{"vocab_size": 33538, "parallel_block": false, "final_lr_fraction": 0.1, "max_seq_len": 512}
MLP neurons of a small language model. Each row is named by its layer, matrix (down: output weights) and neuron, and shows model dimensions 362-425. Each number is 50 + 10 x the weight over its row's rms, rounded and kept within 0 to 99. A neuron's up and down rows have the sign that makes its largest values positive.
Before each neuron's rows is what it responds to, as a language model described it from the Wikipedia text at the highest values.

Dashes and mid-phrase words. Mostly dash or hyphen tokens, such as empty table cells ( – | – ), compound hyphens (gender-affirming) and Democrats-6, plus scattered words inside song titles or prose.
L4.down1595:53 49 51 47 64 37 52 60 37 38 55 40 41 38 52 43 55 42 52 50 41 37 62 55 46 40 45 60 46 52 37 49 36 47 45 52 43 48 39 56 59 53 35 41 35 35 54 52 38 49 53 44 64 53 62 44 36 58 52 39 38 81 55 42

Rank position nouns. Nouns completing an ordinal ranking or finish, especially place, round, week after first/second/twelfth, in sports results and chart runs.
L7.down709:37 56 52 68 50 34 45 50 44 49 55 33 55 31 40 50 43 37 57 41 25 36 62 32 49 55 52 52 53 40 61 47 47 53 70 43 31 51 56 56 60 43 53 44 55 61 43 55 31 36 34 30 51 72 59 67 58 47 47 46 37 46 37 69

Table cell signs and dashes. Sign or dash tokens (+, -, –, —) opening cells in wiki tables such as election and sports results; weaker on hyphen-c word pieces (ice-creams, co-curated) and apostrophes.
L2.down1587:38 66 47 44 60 45 43 46 45 78 56 63 49 61 41 44 58 48 44 40 51 38 59 49 57 42 46 53 58 64 49 33 42 47 49 68 59 41 46 49 55 57 34 37 61 39 57 55 64 45 43 49 74 54 14 48 37 42 58 48 50 45 41 42

Name and code fragments. Mid-word pieces in brand names, codes and numbers, such as the hyphen in T-Rex or M-1, the 1 in N1, and x in Mxdwn, plus number cells and blanks in wiki tables.
L4.down910:64 50 59 61 35 58 43 37 53 60 59 59 45 60 62 55 50 40 57 37 55 54 58 38 48 45 47 59 60 48 52 35 35 56 48 63 45 45 45 56 43 42 44 44 43 66 52 49 39 55 43 50 50 32 44 67 58 53 41 41 53 49 39 45

Structured table/list fragments. Fires on fragments inside sports tables and match reports: name-initial pieces in pipe-delimited rows (Sh), minute marks after goals (78'), dashes; prose hits are scattered.
L2.down266:61 50 61 43 54 43 42 47 46 45 34 47 44 43 47 49 68 60 37 45 36 35 36 31 62 40 42 56 55 54 44 46 56 62 55 67 35 29 63 38 45 43 56 42 51 52 61 43 62 38 56 51 41 56 38 72 55 40 38 46 69 35 45 49

Sports tables and scorelines. Separators and name parts in football match data, such as goal-minute marks (14', pen.), table pipes, and club-name words City, United; also 's after a surname.
L4.down187:51 61 59 48 41 49 33 48 50 56 63 45 45 57 56 58 49 62 47 67 50 57 30 43 53 49 37 50 42 58 49 47 33 49 52 60 35 61 49 75 53 46 52 50 41 48 67 53 61 49 36 55 61 40 49 65 52 44 55 47 51 42 61 46

Competition round/stage terms. Words naming tournament stages or progress, such as round, qualify, finals, quarter and top level, plus numbers in table cells of results and election data.
L2.down17:64 44 43 66 42 54 59 56 43 55 62 65 60 66 54 43 45 50 52 55 44 68 60 50 62 46 66 62 65 49 49 42 35 47 35 49 65 49 31 55 41 51 38 59 48 61 55 47 55 40 55 55 59 43 45 36 44 53 42 62 66 48 42 50

Sports table headings and cells. Closing == or === marks of section headings that introduce results tables (Group A, Final standings), plus digits and column names inside sports stat tables.
L2.down180:48 50 34 56 57 35 44 60 52 57 48 49 43 56 42 37 45 58 63 53 51 60 53 44 51 63 44 37 59 54 41 52 38 58 47 50 71 51 80 56 51 42 48 37 43 38 46 73 43 53 61 73 35 29 40 47 50 49 56 53 48 42 57 37

Competition rounds and results. Ends of words in sports results and lists, mostly "round" after an ordinal (third round, qualifying round), plus concluded, qualifying, semi-final, dates, and name pieces in tables.
L4.down1324:37 43 60 49 26 65 50 45 40 57 54 45 34 40 69 59 61 34 51 56 38 60 63 41 56 45 21 46 56 61 60 54 63 65 58 68 43 51 46 35 57 41 44 38 48 42 43 61 37 53 47 42 56 47 66 55 46 65 45 75 54 39 54 50